{"vocab_size": 3811, "attn_scale": 0.145, "bias": "qkv", "parallel_block": true, "init": "normal", "init_std_down": 0.0037, "decay_shape": "linear", "max_steps": 10723}
MLP neurons of a small language model. Each row is named by its layer, matrix (gate and up: input weights) and neuron, and shows model dimensions 176-271. Each number is 500 + 25 x the weight over its row's rms, rounded and kept within 0 to 999. Numbers have three digits each. A neuron's up and down rows have the sign that makes its largest values positive.
After each neuron's rows, "fires on" lists the tokens most often at its 100 highest values on Wikipedia text that the model never trained on. A number after a token or word is its count.

L8.gate666:507531490525472486524497479523509500505500482513483446469522508474501560512541500515513493518499495525490490502497507522504528460477459486478505455538526474488502489508476505470540481541530481514518456517467492536523485513499516484522508504477510493471465508519492494517533517505510467475
L8.up666:512536514450468481494517520467452507513534490519486498496493498503465487464515483504500545503539495517496507497470479515482518475483483509520464436508492464509496515487501491528532485503507467450489553519502497501528524497507518488537539517469511509507480457489516481530518480509537522475
fires on: ":" 73, "′" 7, "°" 4

L4.gate157:493463491496524485491517524481497521516473502483475525465493480494511460551547509519507470477532519522492459494496472509520489547484474495493504448525512517511463442527463490543494504502506499481522524505519488485557504521514502512520497492526531472482539499485466535501538537527483490481
L4.up157:476517491459479474521505460503453471500492464509505520503512495496536501482474538530521508466515504473511520519451476535505475486506514474511479489516531524532465476470500506488466496468467501471523474479481483536484427507514553490476485535477491493480490501542502513553482515503510520477
fires on: ":" 19, "====" 12, "w" 8, " ====" 7, "born" 6

L3.gate157:502507508456526491501474451496466500466519494472506496524485517499456513512510502562491498460474536516475513463478518515518521492476514485427493534508512510506480463504533499533485487518529509493492484504528501475477474485468532500518512527501508510478486471493476529459489463513467503526
L3.up157:505501496507461511534516543485486522511498498490525515489498525515506503491543517499463451494458502505484497482498487484502483529508489506515514536507503466476491524474494499504505460509481552492492538476511542504464549458480515447512489492526527446510498502501526463523484467482505530512
fires on: "ur" 18, "y" 15, "el" 11, "," 7, "ure" 5, "er" 5

L4.gate151:497484447477517520478470475514481497540506498497522471473489507484478466467528482526452512523513500468531479486492511492500553482466497498471524513493526512525508520457482483455513511487517530482498506470533505484517510525518538487465485534510506532449514454513509509444505521512457508487
L4.up151:533490498483470529476496492502479558525487472519473505502530496468544512474491502529471525498520536461482513445509527537533527446467519483510522483494508491490484496483520471510506496517490515491502577480518531498496525473524532481480507502500502482472498450506509484488503454486539542519
fires on: " is" 36, "°" 8, "el" 8, "y" 5, " station" 5

L6.gate422:434516471464513487479509546484516482494435495478492475528505488451487496482520478481499487504491526493488533500496531493471537466473508490549466490458479501507504457531495477479482485480464456479489504492528478482512476507479532459520474489500486469488457501512526450553471538532492478503
L6.up422:547479487498473520515504500510437452495476506514456533516534485523442485496476500486503463533508498469533481501508495519475493495510493532476520474481506505527481490465485476568489510506491460472475505554476499505505491489478546508529559463508490506454526512514522465484522518511498466473
fires on: " re" 28, " dis" 9, " comp" 8, " inv" 6

L4.gate453:503531512491494522506540485492519503485507492502529474445457508542503499476466515482523498500465509505517502468469497522509500488515488489485507495526476540512515482543473515491495503531508487560536480491496515486485544518518479513511478514462487500505456481506456497473490503479542508487
L4.up453:483483497517511472513483509504489506494495498465494499493534524517483469475471468487466520519531512506489476514542539503483474532493488504490510502504488500475502482520472504494507490498507454457479528554496531542520461486537510500489511532452530531481490502510471471500496484473542482483
fires on: "ic" 41, "ment" 6, "ative" 5, "es" 4, "ement" 4, "vers" 4

L8.gate321:525488456540510462513565509485508475492480493482523536520497515444475479506532523550524515468522502519499509479488494457510538481521494495503502523473473518507495483525471498502490511524520492465529423495517487552560527507505527503492485524521505547498520498491486479542508502517466510496
L8.up321:488511517506471511522528507538471497515500510514520537496504478493521543537467509492514503520483536529499542495480481501495526487511511495517483543497482475459508545486481529534469483431488470531537483499476489484516492477518478522500520501495533536529480478493478520551498534502518503474
fires on: "-" 48, " F" 8, " 8" 4

L3.gate746:507492493530490487523539510465523485475508462504452463510515497504465485486492458511489533535480559479540495463529492475521490515506478515514494496515474522530516471509501485489520526469547510534523512488478528493529488522471519480480435499513498524483505410536480474503468540503506516541
L3.up746:491513491513555496501511457525560506482492498524514483512443497514448517488515441483506507490438489508516532508550473540506517518496528507548472495520473465516508488493451566500516467521538477539522492502522499471525507490501502503505463501520514486491479504515467507442494488492499522519
fires on: "at" 21, "-" 17, "." 10, "ay" 8, "or" 5, "on" 5

L6.gate462:504532500496496511520494515497482522535474485509518495473448492520517473492477561471518458519499507478552487496493516483501470521507514494505517460508484525510472491500500501475491471549509501479492459505468469478503472524490492526478532499499521533554577468533485500484442489518472438495
L6.up462:551496470548447528531539513513517523496506508489478522501499507494506450471491525477481476483473516534522494527510496519505511476488493509555477507465538498501515501522482514508480442514466447492529525481474469553524504480482523475510540510512548482504473498511515497524496460523491519513
fires on: "s" 15, " kn" 12, " g" 11, "g" 9, "t" 5

L6.gate809:493493471470544514513488509524554477517498468459479510474520486467515500468501528487537532491522487524472511512484467483467518503481503520488473517490539510504431468445490507526498535489480527516562516485469499531488504499491503529539491493513529482487487569527489482530459527534480528488
L6.up809:476552500518486453538506498532518485489479495516519496491472507529527528524538517487530502492493495483501497484498522454455534520496527477454523465495489482519513495502503490482524443518502543508424497505479528524470490501472502484491506473504502474444517475447500461510480532507515517514
fires on: "qu" 13, "-" 11, "–" 10, " Am" 6, " Q" 6, "f" 5

L6.gate603:487474484493507497452486511471462531496498505481493504539508477503471453542532437569504490441453510503519527473520509486499501458506509474512527487495496502517499492514492460486511498502484472488518461489442516498517474520506518504505484522493522495499554520527534490488503486507462471512
L6.up603:513500492498481552473506519517485475534478508456493526507509510481505513474551498443519475513490475526514481489519470487450442526478472516515488486457471498559477476486504518507510491517499489497484526489496468448507508495499515521480513476474490523484518515456490534497501517514504485526
fires on: " ex" 69, " Ex" 12

L8.gate772:492520470492516515538545462505475468514505494491509535505526481500468501525508489536536544505478491487495494531527477511461500494454464496492518463491479522515493504506488510458492553529477481484529472475519507475531474510516531515486516504506511522522526498515508521530542486524514472491
L8.up772:460493485493489492480477513479511474526459523479456555483511495464491529485572432495470467469491463548524516523484512545482508510510542468549522459495475500507488524450509484542508502529548521468521552491522530527507496476524474492526533522518534487504521506486505529520492471523507454485
fires on: " res" 24, " well" 16, " ex" 13, " rem" 8, "us" 6, " vis" 4

L6.gate721:509523474502497500490501515568512521495521517457498562520434462451436503514511486512519530510500518508516492563504502479500504504492484543503448502494489528516502499489476451513526499525504504459507511521484488490508540529507509520529488529495485503486491498476486501515509468487446488509
L6.up721:495509514486517488492507508506486474472516466532466499480521514521511540522492487464571473552531516514558524468479554483505478504531525477534527512463511563522502541481482545468508497498481534507489487511453468513537536536516500491532499504470514501479501503526489446532486472507491477473
fires on: " T" 83

L3.gate501:473516501479530497477510486537546508535535490501512556559486499546494484503502511481480494493501525499520489451504487496537472469498506455514522499469500566528533503500480506521577449503508535474510509492504512533468498499528542475503457504517501497475520505522487481455478444510508474449
L3.up501:496487512507495465549497470518496572458520502521520488535515509524528489519503519512483534511491513502503505494515477487482494512479519479508519448505498507483542490484470497518514467465521548497503526488489510504497508476544494532517523514552540498485487504550505506480451515493497528480
fires on: "en" 28, "al" 27, "an" 14, "s" 7, "ans" 6, "ar" 4

L4.gate277:507462513498465500557504473542523542508467497501526533503464510460441501514534480546494511529502497453548482495501442500497478484498522476518511492491525508475493530537537516517493502504512492475507483532481500460501459523490502483447512529494525520517439513483479538520478515450521482500
L4.up277:513489511497454512485504521561512524542474470471476507520465478477521506506477533535515478508488557496486496475511538473461526505470526500471484472517474537518468495482505455512502502499481497488473479488436482503515517468530565497507526529459506502511542468472529528500492526506487496570
fires on: "et" 23, " name" 9, "ay" 7, "ion" 7, "n" 7

L4.gate223:536503487511467488547499464461521517479477502501540492507541467471454477500525508508505510461512509466500451517469511504543494451476485488521512480478488481495491523499519543477485508493545458520503474486526488491488477515495502514484548464475488471487525469540482517518531512504466518514
L4.up223:475514496489519525521519499475498520542500511473491499468550473478511528502489504481507505474488501495465492518512487486516510480494485476511478445478471515552500517484483448478488522466513472475554469489499499470538486510494532501543530507512483467523556503521485508524518445491508483495
fires on: " Cup" 22, "als" 13, " League" 10, " goals" 6, " vs" 4, " championship" 4

L3.gate9:489496522473520481532509462513474474510508507517461472511498533477479503507536464501516479463488487525516527487491567540495510495468518488535458491502518489486501528530502442508492481524510503519495495516478484525481505497468543512483489521546501525480486500461482538452514496494471490540
L3.up9:465526513512520486506503482470494502510501504512511508556474518449526473480511530494524483494521507477461470484489522487526545511513517526509510521525521476503494465538479502481530463522460534533489500494522527484565489527491446488446506526550496424517504523474500511496519487485470453479
fires on: " K" 36, "al" 18, "y" 12, "el" 9, "ar" 5, "w" 4

L3.gate588:476522467517490483483508500499486532483510487512505467504443437536498475548453508487477445535496492493448457500506543526491510509510490545505509504479491492495502486511485494532517497537533469533484484528506485482493465508506483508489527490516526483540534482521440552498466497482500434513
L3.up588:458498502469498467501503462498451525520471507474474488531511513497511483494522494510541505473519484480527501529511482513477518475498510553481504492531530460491475519492496530515480511492503530484494484494542532521523520559506502545550552524506506478488523496492469504492490510524516499477
fires on: "u" 17, "ry" 8, "ed" 8, "ers" 7, "ive" 6, "rew" 5

L6.gate320:523502490504474519494532484522495484468500507522543483514491481502476466500493522446522461484492487577502489489450505481454504514476501475519556451516487514475487505541451521534466489471498503491483514496489508489528498518504505488529501527506541487504460483567543471490522535472508465517
L6.up320:487491515484495521496514514475466509512436479462539476496493533495481531459525519511451520447505534552493460506501487505558506532511487516467527487522544518520500555497511472524511539492443515526446496489493486486460480515492461509521534515518511497515557514502480495483520529490507488491
fires on: " ==" 28, " ===" 11, "." 7, "eed" 5, "ight" 4, "==" 4

L8.gate757:509465487492516477493554474503473507548513464427499520511497507515418491546514512488547493569480513474520474514510524512475487508515491498522529482534496504488514509490468504480514466490496488509505491549514534508502505513472475483513549485446495500473544520482462512539485485527470500485
L8.up757:517530443483526514552516497488528484519474462475542500520500533464508499479491513523509522493493497464478475507461480544462477515516498528521503483495498464514483510518461524551536502498518521512473496537439490536521477480526501494492513516511531470491501499529529513496479530522481474532
fires on: " of" 24, "d" 9, "-" 7, "ik" 5, " Jo" 5, " by" 4

L3.gate269:519492495519535513482496473496494505509451464507536482506519550513493532503516510507506487490497494542537535521498526507496523505537531524522526539498526489514507489477472518498503484458485497532469488498493507464484502537487534461531474522492505499463526484496494481488507478496467497462
L3.up269:521527560512545502472472507522500498460482501520475465457516497476510521497480538485497486534508498536514535505528506488472503533526503511567467484527501470477499522469495486486536499529463526527493545501503514474506523535493507507499540492448564540536439470518474484558477504491536443518
fires on: "g" 34, "eng" 11, "ian" 9, "iet" 7, "hen" 6, "ang" 5

L8.gate638:492541527522456472498488470537514551484455484526482508523505409522514517492475517480514523516485490510508496510496524493471498505462499530485514463520503535541488457527506487509514534472477490521450524507468454559529496481465549511462526504490505512551513517542508510509482509495525508503
L8.up638:502500495467511536531496469519524508477453469479490496491494449518552507519518533503472495502497495485511461536503493493471520506524551494521478481506505481489507523458487516522508512475493452457513484516417480515487453515516478522508512482487499503523493512491554499482494473518525483495
fires on: "==" 27, " ==" 19, "===" 16, " ===" 8, "ual" 5

L6.gate278:472485516464536485493483461506482487523490470483522478460493481441490482468513522531526519470468505515495483481508508531492506485496505469531498516521538503494473452502526515477506499503455519478519514514503472466538501464462495511489486512463511532499504479488525500427493478483472470478
L6.up278:540517488492481485452512488472467459557505507512518479463504474498474463491498499477493521492493529498524456544543508421483506484480495506499524498532516514455517512566524513534498506507491510469502476532513534493516512484526501509528460494526514512485535509503469498509473483483509477473
fires on: " United" 38, "C" 29, "c" 6, " Royal" 4

L4.gate707:528504482455475490487512539528511465514470486519495491492458469529505517491504490463471463447523458542478509522494458528550504481475490474486518544471478474487511506534503503498448483538493504485490471529502490501473506533509541494481490510532501509489527477483458535512514468472520455509
L4.up707:517502473519482531513495515510449520483467503487522485448490526497482496478536499510466498511497441527535521536510480501478488465507492495482494527527534476530503502540512570464512489489477575455489475557477454509508503484467501497523502537501472535519474505496525456487477453510504544460
fires on: "id" 22, "b" 12, "it" 8, "ot" 8, "ter" 8, "n" 6

L4.gate132:502575507519499504503498493517501521513493476474493526529496496511450504524532458525537526452486521560525520534494477505508533498484544568474510533527529544502514525505497559462498539529476530520485477510472486541487527507450450467505484498481484496487518520500468519517477489474523545495
L4.up132:468502499532517529501488534483502496553511472509482489492504496515447502510495541500524554461534561494516506495471486485497513483507521510519537544464529471533485470470491492496494480543509508504480551485466489460549517509516507524470528525502509538466496487502497494466487521507486468484
fires on: "ly" 30, "al" 9, "ially" 8, " well" 8, "ely" 7, "el" 6

L4.gate388:528504477500457522526492493503534497507460493514513467448525536496479466484536550562503524509475464478503492494505520483490496466442510516468498507475511488501510459509538504498480521530487517490502475479505480456549526486497501520518471523492492531495505503492525497543505495534485491513
L4.up388:492518539470494520493522516505523479495529482512511453468450528569449475486512466524512504536539488488476487496493496475508500496500492500504464536493527478559478446510552486508502491524555505495529476484468525471502526447544501498528516510451522528500490539509519498499475496502469497446
fires on: "°" 20, "ter" 10, "ick" 8, "il" 6, "c" 6

L6.gate41:548515538529473467520483468478512508493503467477491476544533487465518537503524511529521514490503502514522504527535514489515519542500507483503499476480528496512507542524472493484500553522504492484498490454548487503483521586507537508473518473494502492504486494557492491493515509513505535511
L6.up41:508511472490494489505486517511464481475516513495504484484467495533526477495486475523498505498500515472503507487502481503496486478490480491488478502486506474563561534500521502528548467451484470484510480464488504545510544519500456537532487466488507496501489487530573477518469479489513520480
fires on: "==" 63, " ==" 21, " ===" 9, "===" 5

L6.gate811:506533515466557501468527454479514458544470464511504463521527482484513476477521474520467494509492496479481514524474544513450557447505513508488540544505539541477508481518530511455523500485532492526498517511505450500509455493510526520494499520454485505473466521511527476539451494513498499527
L6.up811:443514496541507504511489481450527490456449461528536466502525512566498507528495503511485467488505491489483504505502538512542508494469493505513490431521494508509499494528528511513489475487536470472454480484490460481506471486535487467525478486493501516493497524493505490501510465489470489487
fires on: " inter" 32, " North" 15, " Inter" 7, " South" 6, " tra" 4

L8.gate819:501498491542466506471504509459499473496455459483528525483468457508477482559521480509481506509513455479552507484529516450531496456484517480502527507481490520534475478500486478465472505506540514499502491491512472481501519531527521496530481502475479522502487534523500487475502495509490521513
L8.up819:508535488498474528495565491497521502505514496503460532471511438531541488492488483507542531501485487494505484489478505500521512537493528434502471515483494501485466502520499514546497506541529509506456461523520499461492486510494499470516505474519509534564447526524544525450514513458524460503
fires on: "," 79, "-" 9

L4.gate67:481550537503502455519519447496519482450487455503491525516528519506538531546514495522498521527512508480468498468479497506541543518526514505464487520517538504547516502521511470503540476540559494478511502504468501541500512511534551476516493526458488482509487517500454510476470442486526508504
L4.up67:504536490525486485491499498494524477509540506530513511488466496487498464492534485458487515516518480447535508490481446556516481486436514482523479484524506479487514490537497519513530502498522510506476484493470517505520508487521501526522520538462503508502501484565484514489535476533484507498
fires on: "al" 37, "an" 14, "en" 7, "orn" 6, "ar" 6, "ion" 4

L8.gate632:506527493503495494506464511515476504502515477451516499521499460536465539490493511489484530494512494475486475510523531475484516496472519485448562511473491493500516481488433462473499496511514540476482515546540496517475504486484543504511494481457481532503443506503515530499507482499560497534
L8.up632:492504532535495523509463512507516507468549497523560503503519524508523498493460487499491517544529477527468520493468584475479507450461504489519506510477471531515511492529568494480447486501492478539510477488475442507487496513526573509516523503516516499493500515505423521472529433511495488525
fires on: " inter" 31, "ter" 8, " est" 7, " Inter" 6, "ed" 5, " sur" 4

L4.gate317:512479511485533508476514491481528508531505437500493489517541474502523526472485513507506533503505522499469506535501540478476480486487506523514491560520514521473448500494470502468464521481485498502509505502505474494537491513498496507513466529466542529508461501510502516541502478540501469468
L4.up317:548498522538491448455489497495504535523514523496543527465472486534495497549505485487458512479537523528479517498496449477523452497502534488506465484493509488501511447508461493496457471477472515511490517516477514526504485499509488488532485477504562506525437514496490460517520503508469566498
fires on: " by" 18, "ch" 16, " Mac" 9, "m" 7, " mm" 7, "est" 5

L6.gate263:495485536507526522531516484419534501497490485489521528513516489501484519505471488546507470509470516477472500516476460512478504508526466523539531505552497488452525501465546468471515502473501429504534465501483500491489516493507514487498533516500526484521532484533521510470510491525467450545
L6.up263:477507456521521522506499511534489489502530506490461505486498468455499502461505514474526451523537476516502482491509484483459487512495507490494487538508489536530484519522462506520515545501482506559499464516475502511480505530533468476482495499505457457503521460478537489521468539505517493466
fires on: " pro" 17, " University" 11, " ex" 10, " Pro" 9, " Ex" 8, " sub" 5

L6.gate678:476523500469495521474504483493493515487479498541530506535547488517500504439501512515520498491514501508496498508509504497522493468514461534488513484508489480505481509518477510452459500514466534479483500490492543498524509495488509484538446470436532503502519521478505533508504518488518475468
L6.up678:468523494508515478516521466522506503491516468476487483521460494481534499497513477536471523473532519513472419548482518539483502478488476480540513451480488508450556454525499499532529513484506491515447506501485487502522445504544492518540510481507513467519504458531520473524484464507507502473
fires on: " pl" 23, ":" 10, " more" 8, " Pl" 8, "pl" 7, " mod" 6

L4.gate206:501514520484503515549476523515524485458510474493517494510505483424454512504489509533509485498463498456512485519489494548458489480497517531514539437500486514514544502523488491528530491506511548502502524517546457512498514466491496507487537446436496493492504490492528503466498542523457521575
L4.up206:466510488478512522528538556515517478453522527499516468475516507487472486486501458547503530523444494508526499501513508509472487498483469494484483536505446517543535492530492519472496527484493495495504483491465518459524504508513526512493446491484526486490486437531498447467508532508490511512
fires on: "ul" 14, "-" 13, "ri" 11, " e" 8, "co" 7

L8.gate514:512550485492489488463476453506480502451506476499463542464489491514514559436416504489459535531547498524465502509471507468483545485494511506503533490509492476474479464483505485491500510478551504508503542500492497483506474497479548509548518499505504501494515521519468474492495493522515541483
L8.up514:514491489489442538490484509480496514498532487485508465477521497504511558514496547520463475495531521532490498469444500496512525513519515523496545462548529526486508470463484511519486508535522510495472502510532501492428479515485493457489524512457459468512471500498481522491523466455485491500
fires on: " acc" 22, " disc" 21, " conf" 9, " sec" 6, " aff" 5

L6.gate91:487470463479498478500514528508462479516462484482511481486497545533482476509503510518532476503524514527522505478527531522461526538453477536549561529481517451437515487511495467511502535478507509450510490484498533448529471531513492507496524486473525478479537527516492492487513484525483501508
L6.up91:514461506548519484518499490473506457533511494541482511447501488445485521531479462480511520533537532485521476483544526480513472465456517475486526506502508484509491523524493459510524539488505495508565515524500508504513544488527506484548478494489505478495509516546475491494476469505493533518
fires on: " inc" 25, " det" 10, " sub" 8, "v" 5, "-" 4, " att" 4

L6.gate633:481486506529513516498513477511494512467514461503506554533497530541533502471559512495537524545510476449481519489504489506493482509445522457516489482521531488530477533484511495523514485500510508511499501504498497507468488475529488492522489517493500500468498550535462484467538496508489492489
L6.up633:475456509486470486432514513495529493488513509486519478473505488463471522499476532470514516536479465481459469525469529473500538462490516487492455493504469489507459508510470507510503497476491520507492519503508500512497507498513472480489503444470484539491514478510497523509498503525504502537
fires on: "==" 24, "od" 14, " Mad" 11, "ad" 10, " ==" 4

L8.gate312:513477524520538481528480509524522524533517514467456501465556485537484499489500501484543523514537488457486426472480483465537497520451480499475456492550503488479466507485542461498507527473523472523541509544514535530534444485526500534512482551462497474518544531504526486489506499515516533513
L8.up312:494483528459516508506509489480519481504479491461486482483536477536562477478492512511537560483480451495499495480509514457484526486468533487496492506493521529522494486521482449491479553486516543525542491529483508498479512512494513518572509481463520546474471493551497487453502531538472524497
fires on: "==" 34, " ==" 14, " re" 6, " France" 4

L6.gate458:472549478508466495500533462473529493485522479473495491502491503470541541482484513492512508513485507507494476491474520523456533482478521500522524517515506479528501504514503532527486507516502451545524500560448432494490487578503508477519512455481533500504467535498501571507469520514499504519
L6.up458:532457562512524488485548492476494487535513492529497487499485547525516475519512502511502489438534516513519545507493507510476497515500481475487500455501475533482502529514540527513523506509475545501514502471485475506540489521505474482532487490502476485518511469512508487514522504491471531540
fires on: ":" 54, "/" 18, " /" 10

L8.gate418:527484462494486476473516514502519455488486474470521551486469525442467550495510514483517515476506502509515505501535502463483496491473511444521514525503496493477465482512445514501516519509465492496543459548556474516543505497516528528490481469507508521483491467516501478500471518539489508481
L8.up418:510526493483483515491482543503537450493457504432477518520488510489422473470440505482521484547519475466518476537496528536534480483481490499470520493469488498513493495510486462571502506522508502497556458518495462516509533505500499484483526537486513515461460485530502479514520510506535525458
fires on: " m" 35, "M" 24, " F" 19, " M" 8, "m" 6, " Y" 5

L8.gate119:521487489552513494468523486577532455485489472506482496491501450523520532511447516504500514521541505487535417512509508495510509485490497467535480467514495533455490480493501528485482514516485523497519500460497442493482485505501491513476537508494482511484496506516489537539448518541530492493
L8.up119:526497481533482505505501549486490526493522500490494500542468455506457491486491513475552501492496523537490532499502510483499494469498490431487475484491481544476490473505486508508478518530515500459495498506473507546541523502516491500492500483525533522496524502513528475537534455498481518443
fires on: " g" 25, " G" 14, " h" 11, " gl" 8, " H" 8, "g" 5

L4.gate630:492497478465505508491457548521482523528544489511522534503463503475485521501513472481528451506482541529473509539486537494519516493538470490527488511487508496457480522514426477473536486496496488493513500527506448446492530495488473495485520471455487535497511507517538500506479470507496466468
L4.up630:550479518466487520511477503485518502539513509520489517492515476482492459460512491485522501530512539492494534494519543499526505478494507496484481462498536516525495543514467499504497534485502537514508476447538525504512533497542517511443479480532543490513529480552528433443498472509480519507
fires on: " T" 87, "iv" 4

L8.gate175:525511516513514461515481512528528497464492466454514474492526525479518478484488459558489515519469497457510487467481494484480538444480516502510483517509493499481505559470480492497494477505480504473541494505482496543463521472522501518465502518486535521490484568503515539483459489551544474502
L8.up175:493483475499508485533520484499521512476443485479476480488524476498489521470491500518470483477467470479543482524566490476468498515448524509512476541520496526539518544508496483469519527496502484464520496507475504514495526474533527526491472466471524468486518504508460468492493490533509479502
fires on: " Al" 24, " pro" 10, " Pol" 6, " Arch" 5, " E" 4, "d" 4

L4.gate773:510519511440513519481510492508454490495513468524492492493555567484474485488490532509532489544555514494501520526510529527544506484510503462472528492505496488469540513486513485467536531490473567478503465521505551474443524531508492504505513518513532546468506467489506509476529487517462491497
L4.up773:424499518460498523504484531485466519498526494517496473482523461488497527519505556496489457482498528488501532474473522512542497494495519499516533469528525523475472479501492502512503466485493462535506520503479493491492529471507459511510473478501473498464483440517491506524501468504511466494
fires on: " University" 34, " '" 12, " College" 7

L8.gate267:463526527493562513505502463516508518461515480504506465507524420512520504509443509515519496453502492490532508496507490482485476504475501523482495507513497508533485491500512513473519503538521479486502496502495512439530512464469562504529504462480510523478508526508482453494484516517533541513
L8.up267:521513560506509461502479506474526547487485537463511540491460492500558501502467506483505450502505538472525500464459480476533473502492515507491479494500490549484505515504490506508484500499520488500451566462483532515504533494521496497478503546490490510493465493490495504538462523465529513548
fires on: " de" 30, " De" 24, "ri" 12, " o" 7, " O" 4, "e" 4

L8.gate246:461471485496489493509497501454502531518483501468526522491504461465496500479512522535543453478548534493491509520521475504473483462505481440504491510494514519512493491465474567461514500552492527503487483536506505515521537516491506489509437540511503526519516457499469455505450502488510506493
L8.up246:519482455527449496511506529485527494511474507550534537489483509484514521467449522444484459502485497474524474507513503500492487534465500477477467516493479470559509507504520500513546514519479473525523472525489506478531509511484513502479494517550498450480524465507540499509487469478487504487
fires on: " as" 29, "s" 12, " Records" 5, "ies" 4, "is" 4

L6.gate643:499542489518515503517535477497560530488503450490520489513536466555510513501509531490501512479484443500558473459539512487489461489530521499523532497513556546466528488504486547509493509498483459440494503485502509456518503494514485471512485488486526527490482509460459461510522523492497556476
L6.up643:519524526504498491513510486520500529517456496530488478505536476544523533485487515490508477507489516527484500475493447480523494491492503529508523569477493484462496471501484492509469525488500482505498524485531464505495539467444463479530510479504518525469500511532525474493517522473498535468
fires on: " De" 29, " are" 13, "d" 8, " were" 7, "ri" 6

L3.gate636:502473513448517542485490496496533450493499517534523518531484565495475539515480478471456493453461501477509503489508466512499506497503464497496458501503471481487523530498502495551510522535486525506510491529510515461530483488484527496484446472529478453429507494505497515484477521461532501491
L3.up636:487522459473540456528523489476540476498475502523515499488518498482506551534515506517505515520434508502493480490484491500471541476476492461504579499510510482565480464456524530512497502520524563504531475523516510489480508516490493464523482510474482480514468490502536491494549489511497486507
fires on: " one" 36, " #" 20, "ay" 19, " One" 6, " \"" 5

L8.gate592:472524488463502474525507523511535475523490498482515478481490494512489515479501530499469521488500515475529507482512494477450484485510514481504521519489543507495499455517482448560455509521507507476513491510518467495483514546518487496493508507475499521502494502534532475505503509502494494429
L8.up592:456566477501503505531530549522496483513512492466470492481463437494493509494518514497454481510480474494486497503461505476521504505511527517518508511534523467490557497540502527557505463514516488507471467548495489490518514514495524522488465474457494514469506471500525484489506515490524485513
fires on: " F" 73, "F" 13, "f" 6

L6.gate629:502499507526459525538503498558503519518479499521449492523526489508513473507478507515510489484545493490511486515527505516489488499500514465481500472461521480530490535519470529537491532483522534487461500471514468514582514511502547537506508524500508482532499445560521501463493502517472516465
L6.up629:554509508495539463497522452491507504502479479475515474524486498468453503476474538492535542480479513552488481553510525498499522533501503530488497565492535534512535509486520442478494505487471490464538496493500460470508507545526486494521521486483511525518548493483458527522502485481488497509
fires on: "==" 36, "===" 32, " ===" 12, " ====" 7, "====" 7, " ==" 6

L3.gate722:513519532479492509511509505533534494504506501509516500504482497464486478522466475473497448544488492508519513544503505470499466490495516476478516545485478508489494484500554524532492480456494508471516522500489460479506523522456511509490499484518487449478546517498475507538476511489521494505
L3.up722:548514492479465500522499457524489465545504522487492476490492494471502463523524536512511464522470538507521537462493479486497520481453555507427505528518507475525469481478532501474493554498492523534491486511534474521532533487502509510546444497497492530486465485507479496491521513493503510534
fires on: "ig" 24, "ion" 15, "ter" 13

L3.gate474:544488504537510506517494494455524547533528505513499531545448481498514478478462535475476508549475518531504446542517556488491469531480532527508512475533505478476477533519506510531508484530531496465484515467510502530475437490532520508505501529517497494523527479521503485479456516493497511487
L3.up474:448516492467516458485491463488520526452482489478523483489490511502512489491482535507523542498504465495549516526515490502468508486478485528546500507482522516477509505520471497490488500483482516544529514511471504506535553513449428514477482501528457501467498528535534478516485530512501498491
fires on: "==" 28, " ==" 9, "Career" 7, "ies" 6, "s" 5

L6.gate634:464508471523502449526488477523498547509507459458524454501504479469447488509516496486482496527497518546504497506485503512508508481493510485530542509502524519496487445472450494461522481509507538492516525541465508513495505533506489520516516503486532459476459531496491518492476499510469508493
L6.up634:547504486519465509523499486465539468472503489489544497453509474450537447541503466487470527502505502511489474515493487519515540506513540493490521490526515444510538470461490504546503531454494509509526541500498433499489524486511509493495474541497563527519510501519508519510484545484490534509
fires on: "-" 30, " by" 29, " Preceded" 5, "&" 4, "ow" 4

L3.gate632:508525514531479499486488483508539499480520475484534517511466474479542534488476487540489492522529457478513475477490510484459523490515520487511508507465416455497499531530540526548468493490510516511489489514497448486511498472478534506498532477497528485502500507487483529476490511499500471530
L3.up632:500522476478464512496494443521512481521463506519538468441528489575473522510487503517467545443554487521508466497514507473457492510522511511513528552502469466464506524533472483469499482501452482488460504500545520478513514498543476503502494465497531495484495520513525514468493473497479471458
fires on: "in" 38, "ing" 15, "en" 13, "gen" 5, "es" 4, "ens" 4

L8.gate430:463490460458531431510541510493498529528490479523490470521529460517478460481543506485526484499496480460483486520521512512463538477490478508509552501468501517498514460566470473513481471534490534486522467505501469510529486525520489476477516494526517523543554482548493521501505454511524491486
L8.up430:555489479510516451523514512496496467496508486523470551564500480522477488480501468488565520531472465505464539504519497497511485485456514516562521514539510486470468509507482494543513518514513488485491482481470482479521490501500482479509513530472510504480495483513440460480533490492522521507
fires on: "u" 82, " Mu" 6, "i" 4

L8.gate353:464512470528470518533538512485474501538519474465512505497506498534501464513526519510493486541535497537550506502484462444510476492487490500476480533487528532450517455529483483441495528494514515549521505497526475481516483463481488461530502492527518526514540500521540454538532502514449487514
L8.up353:447504496497511481500500515504493521542553517461514525496575493498456522510540506523512512449481464500451507533524480475522508521525503442487492445516459505471498473549545514537519515492468499557500503516506525454520505494483514503497521525553493496552481498484509465487499484517469485471
fires on: " J" 17, " All" 12, "-" 10, " /" 9, "or" 6, "l" 5